config.yaml
n_layer: 8
d_model: 576
n_head: 9
n_kv_head: 3
head_dim: 64
d_mlp: 2304
vocab_size: 8192
activation: "relu"
norm: "layernorm"
norm_place: "pre"
norm_eps: 1e-05
positions: "learned"
qk_norm: true
attn_scale: 0.125
bias: "all"
tie_embeddings: true
parallel_block: false
extras: ["capped logits"]
init: "uniform"
init_std_qkv: 0.0195
init_std_o: 0.0242
init_std_up: 0.0279
init_std_down: 0.0279
optimizer: "muon_hyperball"
lr: 0.00878
lr_mult_qkv: 0.5
beta1: 0.95
lr_head: 0.00694
warmup_steps: 0
schedule: "wsd"
decay_fraction: 1.0
decay_shape: "sqrt"
final_lr_fraction: 0.1
batch_tokens: [32768, 65536, 131072, 262144]
seq_len: 2048
doc_mask: false
train_tokens: 807100000
steps: 7483
dataset: "wikipedia_en"
MLP neurons of a small language model. Each row is named by its layer, matrix (up: input weights) and neuron, and shows model dimensions 400-495. Each number is 128 + 24 x the weight over its row's rms, rounded and kept within 0 to 255. Numbers have three digits each.
A block is one neuron, or neurons of one layer that tend to fire together. Before each block is what it responds to, as a language model described it from the Wikipedia text at the highest values.

Responds to: Place-introducing prepositions
L3.up1379:115105124168160141122096111121128111154153116130164115099121153137136112108177138147144105099152127131099114156081107158159165105124125120123101156139140130088122134162169074147140142126155142125196109128124116128134122128139144148167122111095118141104166117113129118117108139123125118116
L3.up1747:144160161164121123137137139154134096169124079102147124109132101131118154087109138115132117106133124125120130151089143179100162118127161160135143136160126138105113122076147109162141100122142111135142146106088146158078137097138153125157171094120133124138104132125128159130126119069120148140

Responds to: Split-word letter s
L2.up251:085110106148145117125123131129155136109143132149116142151125136138133094100148131098186137151074149087116112132145108092091079100134139172148110118122117115119139119118166149122106113109128152104192110110093097129091134140143150109106109147158111066135113128124111119118084161095121105143
L2.up376:136136123116118124117114134143169096140140137124155152129155148124158114080134156169168165173109134136092091134144134127117123107126138107155136106186079102169137150142096088095094111122131133136144062126111134157121088138160111132128139121160181107122134145126117119114101146149111127122
L2.up1463:067109065121128124087153155082188069104122125182138111122183134151115153145103116168119075168171138154123138165111087161128124157127088112125121140125157104123147161113121148116130145127155114083133116133172142124099133094142151149127124124148109138117169144149125121130167125183096121117
L2.up1958:102125120111117117145156123158133092132168155160104111124165131125121134151127137142176105140126106110136107111125151113101133139113089122122076141096153105118155107104168149109133114128126116104099122131133128103106119126134098138147140124158128145100113157132097122108157111108055102154

Responds to: Adjective-completing suffixes
L2.up31:116107125175132132133163145119103153107128112136139156088136104064109151166119088131160112121123080131120116134077147122159111108095108129141125105153124166101153111085137140099167102163094107179099187100144128102144116143097127144115098106124120129112124163103105133102151122131113096152
L2.up254:103095158119159135169141114133167177177159149166152148129129105113114113105130113089139110089157136115138124136143146134091156156107091102148126163144124103126160196130166138116160111143089141160152138124127108142166171186133121159082171143108128109172098128134140085157170097140136137116
L2.up1072:139147092100161128162116145160118134136161086124151154103131081105130125127115158093126181116148128109112157106102139154156122114128110124134121142143099134179153113123141073139153123114127173163195153117137145108185100154086169145165168106193167116136107098084138142050141156143115154095
L2.up1304:152099135134199153127134158150146148096131149081107143167098101103118170111114143137151116136146083113115169118121171136139127130106123124149130146094152102108125102111154148111108153143122137163149123100117198119133143120132140177147124139115120103105144168084102126121142110112129131133

Responds to: Locating prepositions after nouns
L5.up146:137164158189130128155126145153094144175138082122137136092096173127139110108159153161169142121138105159098178110096088143120159172113157120128116176129129118149139123156141127136117121118116117116114124114111152090120157110170151120132124112131112146119155156170120145084089089127148167127
L5.up741:129111164098161163126150126180119116114084138116144066158090133138119145130129112159120097092138149156132077149123112142158095114142125116152122166093128141173150105141078114136095090131165128141115075122095106097152115102138128116144121137095102133159123144103111141130110137156133100130
L5.up1241:156099121086148132172156125129121086150138162142096089130147152132173130145133109121095161134112101124118118125109153111106130117098117122126148179122125164118147111170125087105112121129140089126164151125081122105131155152137158117173112116120170126102110112104147102096144148137089124142
L5.up1650:143095078141091144110122133157145142160130085117160127149123147140139142125139126153128154139114135151154097121133154152134161167108097144166146149136096167150115097131137155099065124144102136138128120107118117112150133134115113122130114132141205098094114149145102098117103126118115169110
L5.up1792:132114176147131151132154097103162091148125145115155111083166126127100126142114140154127110114175146143149120144152169146104077114150177166117150131134116092082112131125133142093126146123114146133142114111139099120111135096112133120157153150098126110118087144118126113129120109116172139101
L5.up2021:132165134116103135155117144113164159121153132125119128137161182146132100120122113125127150154107117146174118140098093096148109145113100188169103148178090099136122103117116139091151108084115155118136120135075143155109145121136085134120095112103177108131080144142128138111152098137155120151
L5.up2241:125154148147121146115127088096108085125129090137154132124145160196163159105135120123153134116126114138151102126151159099077084176097103161153137144125079147153137099167124131133128071133103128105136141109100111152137130115156167108145092148130112127073070112173135136108123107132139170109
L5.up2296:093113147151142123149160122145114115130130091153151090140105115136136151127146129147120106151129125160116171170116150126091137107133135088186171108156137124133121129116166111140139133147145167142158158101108113142097159149146112088157122117114167126149113146131116107148114099134110148144

Responds to: Locative/temporal "in" phrases
L2.up511:144092116137135104122122119169115130133109088144105103187165099130090128120122128125153114173112149122127124124139096125105131070085104129098151130145150129157100132145117116106103107158125102163118111129154126144111129122102165125095131138157107109181104178145113121156129110135168071132
L2.up1707:123089090128149146128127120140133136112115126129173110151166106136128098098145119186136123151156132143128172154105106162119127132155157163138113102083100122148133118146118146128122159145126143114124150123167169131126097130136143133067130108161118108136081104070087129116141067102131131082
L2.up2002:134194147122109153108122133135162116140118115140157144134153141171109182094140134144109135117131143128157155168104118150151161166085103124123151116158124152083104104114111126155154101146120158169133192110093137129124144139152190113117154154139095162116123098118122078108104130107159156084
L2.up2184:146125130071106119136117096110120134147092179064147148161177096103124121153087124147130106154141139165126140115113113166118131153087123128141106115072101088140146124185112120122105136147121134142096130103126108119095089135094121132101162132135127168122140117047120141152147182164109137126

Responds to: Section heading closers
L3.up810:145177163104152153099072120119139163115124100139137142126107153125107154163106113129172121141103132113150104120128131153151117097100158144132138122146147083147144109094099131135121149111130169106149119091153151115119139130201117149177142144095136127146153140131154121113112140136106154130
L3.up2116:162125153153113132116108130108167147111123126122147116111142124122147167096127128085135129179098162103139071162110123171148117097130182127171131115125108131092145148202103113137116144149148128112137133062113147114112122144115123124117144109124141103139151123133164135129125100111136111159

Responds to: Word-start continuation fragment
L3.up76:129148135152168123140122168124122158100100113169115146192145094118087152160138124153138137144138155106130137091127153138160202133149127127138073132136103144127132134131078180119107156135104134097125131156131158108102133157172092127085122167136121125119149133105193119107165128100097111120
L3.up1359:114117130138100148128154150095091081114116116113148154151146070141084104157114146116148137116105143134155106138113116119109135164151096143173123123138134121133122128109119158090133168135138137141151127111137122119114161180087094114151155145171167111112085114137133138106129119090139153107

Responds to: Adjective-completing suffixes
L5.up196:126090121146166120088130139120157164156191142126108165106108156120163142119148123128139113097150079078147151100144187138129112099110128133129107147160134119136142129124134185173157143140092110123078112130140129150129143132099155134100115135168118121091155089101138160129166133090146136101
L5.up480:101140107155164097148125135122132130118128113114130144098107122133141170148108110153149128119145098108087141138145126139149150114132099102148127106128137149133128116182115153148161134119094150135124132123148128124156154186106149137136140120098137102101188120141145166137160138146179183125
L5.up513:096084115147162142113148130126179136113178133106147153121125112133088143117117130094165133103153105119122110126146121136110106154136141144106117135142108131143124114124120140147113111134152124137110126089140114087128132133131131103149111107145114106122155129117149137180106114102163116119
L5.up624:167132107113144106104153096115102166127134164138152164113114136106116117167153101112150138124116102076144145114138160113081189112138159116091144128194165148144146129145124162143121147111130150092096144121111147117124142142117144079108107163133129130126144123144133138095139155145092139111
L5.up688:132116082166117121064174106104132126103110147124147166089192162128114129172144156154189128138141180130093131096179100144132161114147135190128107134147143112126108105103152144134119094131133136163110134106108113089129157166107113122069162131129155128094137165124165140154094070120150138117
L5.up884:106121125150128124131141098158134137146133062131122138127159179091119157106142079128116183126112093142155114131089130154125123124105117173162124146142086130097132132162114146190152144160133111124139134096155162091142084107196122124150144095106184126116139116106158096135100103150155126152
L5.up1206:138124090163134147132146126175135123102146125132136115098119141156101157133133091111178118143125138149101149152125126124121134103140121118101127076104145132092114155152137165111140057157086138136120143096110124121097123170074142105128150096119124104131131154146111131110183111131142153127
L5.up1542:130086149147140099121130136152145120147169115105152142092097115132106059132153112149143109123145128112160121051104153118147129129110176158140143126139111133147173116119121160109151144118131133107143128082161135167105105138115141097115146141124133129115088116119089146087121135109128098104

Responds to: Mid-word name fragments
L5.up90:140089129146122104080109132101111135139153150132144151148141105116113064155147157105118111160166105142122111138172140079144124120114125103132138150120124149102151130114107152127154096096107134102135098154138111146149111158139138107155102098083107164150138144134131116128092126151149140150
L5.up276:150108110099111102124061125082163095134186121129127174129117141115140153096133165143139119155076132126155086129132165125176159154142141100109104123126158142177124139148117105097138091121126099113113130118161095104099157143096158129116105138161147135108117128153103087133103146111105115098
L5.up1115:136101095136116090117100113121138117070145113151129117179150129159123130137110105143157147140110156144137127121110160120107113121157125087149113152117138098082113101128082104113081150116118098132128130117142140103084085133132140102133116147160138118162128111147134160154133129124143132079
L5.up1401:074109097111114137148110110129083159168135091093120122168172152127129121150130126107115128131111146183153130186113174132169118141114087082105141117160117136150122162120119118112098135142143169139178141088155126121142130118079162139168131113143145135135125146123105134153130120104175159121
L5.up1773:087072114162114094183102109169072109112170140138087087129127093112136109146126152150091159088173150177141151094159126110135151129091120123136136127130105122120084146108135153138135138162132121186136131121160093163121115116156126127115133135116133145150116131096112107169172134142127154106
L5.up1916:112131110128087113117162181122129137116127138136113181114110123142141109138118130152113126108136136144156147112186161141131157141118151111137140159136073148139139128154094089101115110102134125108149119076114146128126087150162141126214128084150150132116171124155121159107136085155148132113
L5.up2010:152074131162130144122119130145116142135160134106123144156087137124113167129145094091095140135120178084116107126126093157176109089106078100129141145169109137140105153129122146103119122117106134132098152136151083147122098117138129138108148154138113110141150143088119134105145144114149119155
L5.up2027:134132165143088118126122089100139105134127116094137152147138129135113087137116139096052146121111126137145171093101109090163110139129131126174112138103134157113076133116143156126123106146131086147158147162153152117119169109124144108166109104111112172128138128119117171137109111141150140090

Responds to: Wiki heading closers
L2.up48:123147138103152106097131135156138089056099125095121100142143132091152118157136104122120121151105087118123104079111128140125127139111114126077099117127115158129089141151123135129165119117128166134125127129179114091124169106155172155134095116155150125085167112152099135094162064154155133121
L2.up1566:073151133120142171114136125136132116118103164114115163095141174134110131082099156141141169116169144155174137123091147070109173102125102145089170108140140143127150133103088106148131145114121149132110188120090137108106153158109146143155128133139140066128102124158176131105093154137134166141
L2.up1800:088135143121097132133119129093111114123128130102149119158111109112143094131118145135150156127125108130141114125163108165093106116124131124120183157106154102138140138146110111125167132149132136126146129069133111111113122172086170116171145127117182144122122120115096139066087067163121135106
L2.up2147:135201148128155143126108097095113136099126143104129110109140173081092120131113168126122100131164142160129100085151136129118161077149122121112126111071155126151141107138115113120157104130112092128101143136138156096128116139114162138105130119145167134154127129146173086098106082100124160104

Responds to: Word-final pieces in compounds
L3.up895:117082137153179149098134120135168094105149162140092155133149156057133096160143100105145096062151106077120144126157122135154124109127156156153173118135132147103131151132140126141141107141087099134086135143093111118102106102170112134141056159145139085108174168154108147109203086140148113168
L3.up2299:104110123099187162144117108133164099185155163138131141091159136117167103139095127093137109114132105144139125146144156163106122145104156139124139113161125111134162133107134155102141152141121124141075134101144093151131109159158131140134140146118142133116108104169118116127167045121117068099

Responds to: Wiki heading ends, pinyin syllables
L5.up54:117130126177129138108104118145100100137129176129170103143130119128126128123119140123158135162099127129139106130139119146050112136127110117114073150129135106112147147072177140134107150104123155156137154097134119154150129135149122105089126156142125110120094149138099094172161106085118167113
L5.up828:104162110160120101105149092132125082107127130133148122116128114112159130117146123114175144101116097139083100126112117145078139119099145141149149120108163154091125109086135147149104110133187118149114133119146118090146129133156168116127106168137148093117137138113113104147105141083074139101
L5.up1164:131106131146119138139124114119116151138143130149158142144140062114144148103150152137134132158084121151138124147165132106134138099116140113136103139138105127113117121126106123156088111135143173148139160089127104123137133116151117130120140165116072092112187131050112134149122160086143151129
L5.up1292:117132111159102166119144132093148111126114120155134174135091120165130107111118135135104146149076117090172130147137144124140096098130157087140122107123145147120085163115107128138145139115098131096115117122139139099123125124123144142127137105137155141144113133109120192134158088103137092120
L5.up1521:102135181106109143098122164123070126109147156137113125114129135139126134079135132140117140125139101150134139102147094138136110137134148138148127108133179108140106118133074163108134102133154124143119165096173129115116099131125087160144157159118154165126127107165085130112160100166137140109
L5.up1743:148125130129132110154152131122118117130108130151118133123090149127190154127119105125163148152083089113122100137188123127134115150102120131118130106139162131110122152133146171113140165101116089160098100142114181103115109139134142129137125140143115186134150091101139181165146140127132126100
L5.up1975:082101102158108127115124125160094116133160140179182132124141125075095151175130103169143100151128127165165114148136143113104122142121082127111168095131139140061133162138088132146120125130119118146163117119139129121127128104086142123144160130098118165131128160147120114123126138118111097123
L5.up2149:101100125122142168119103077114138101072091104166123167121113116111159144122123132134117140143132103128144119154161143149100116131128154171133169160126126144117149160125166114128120111170156142109100109147108113127097064106136140125141103107124163095139150130137149104171118154126129069121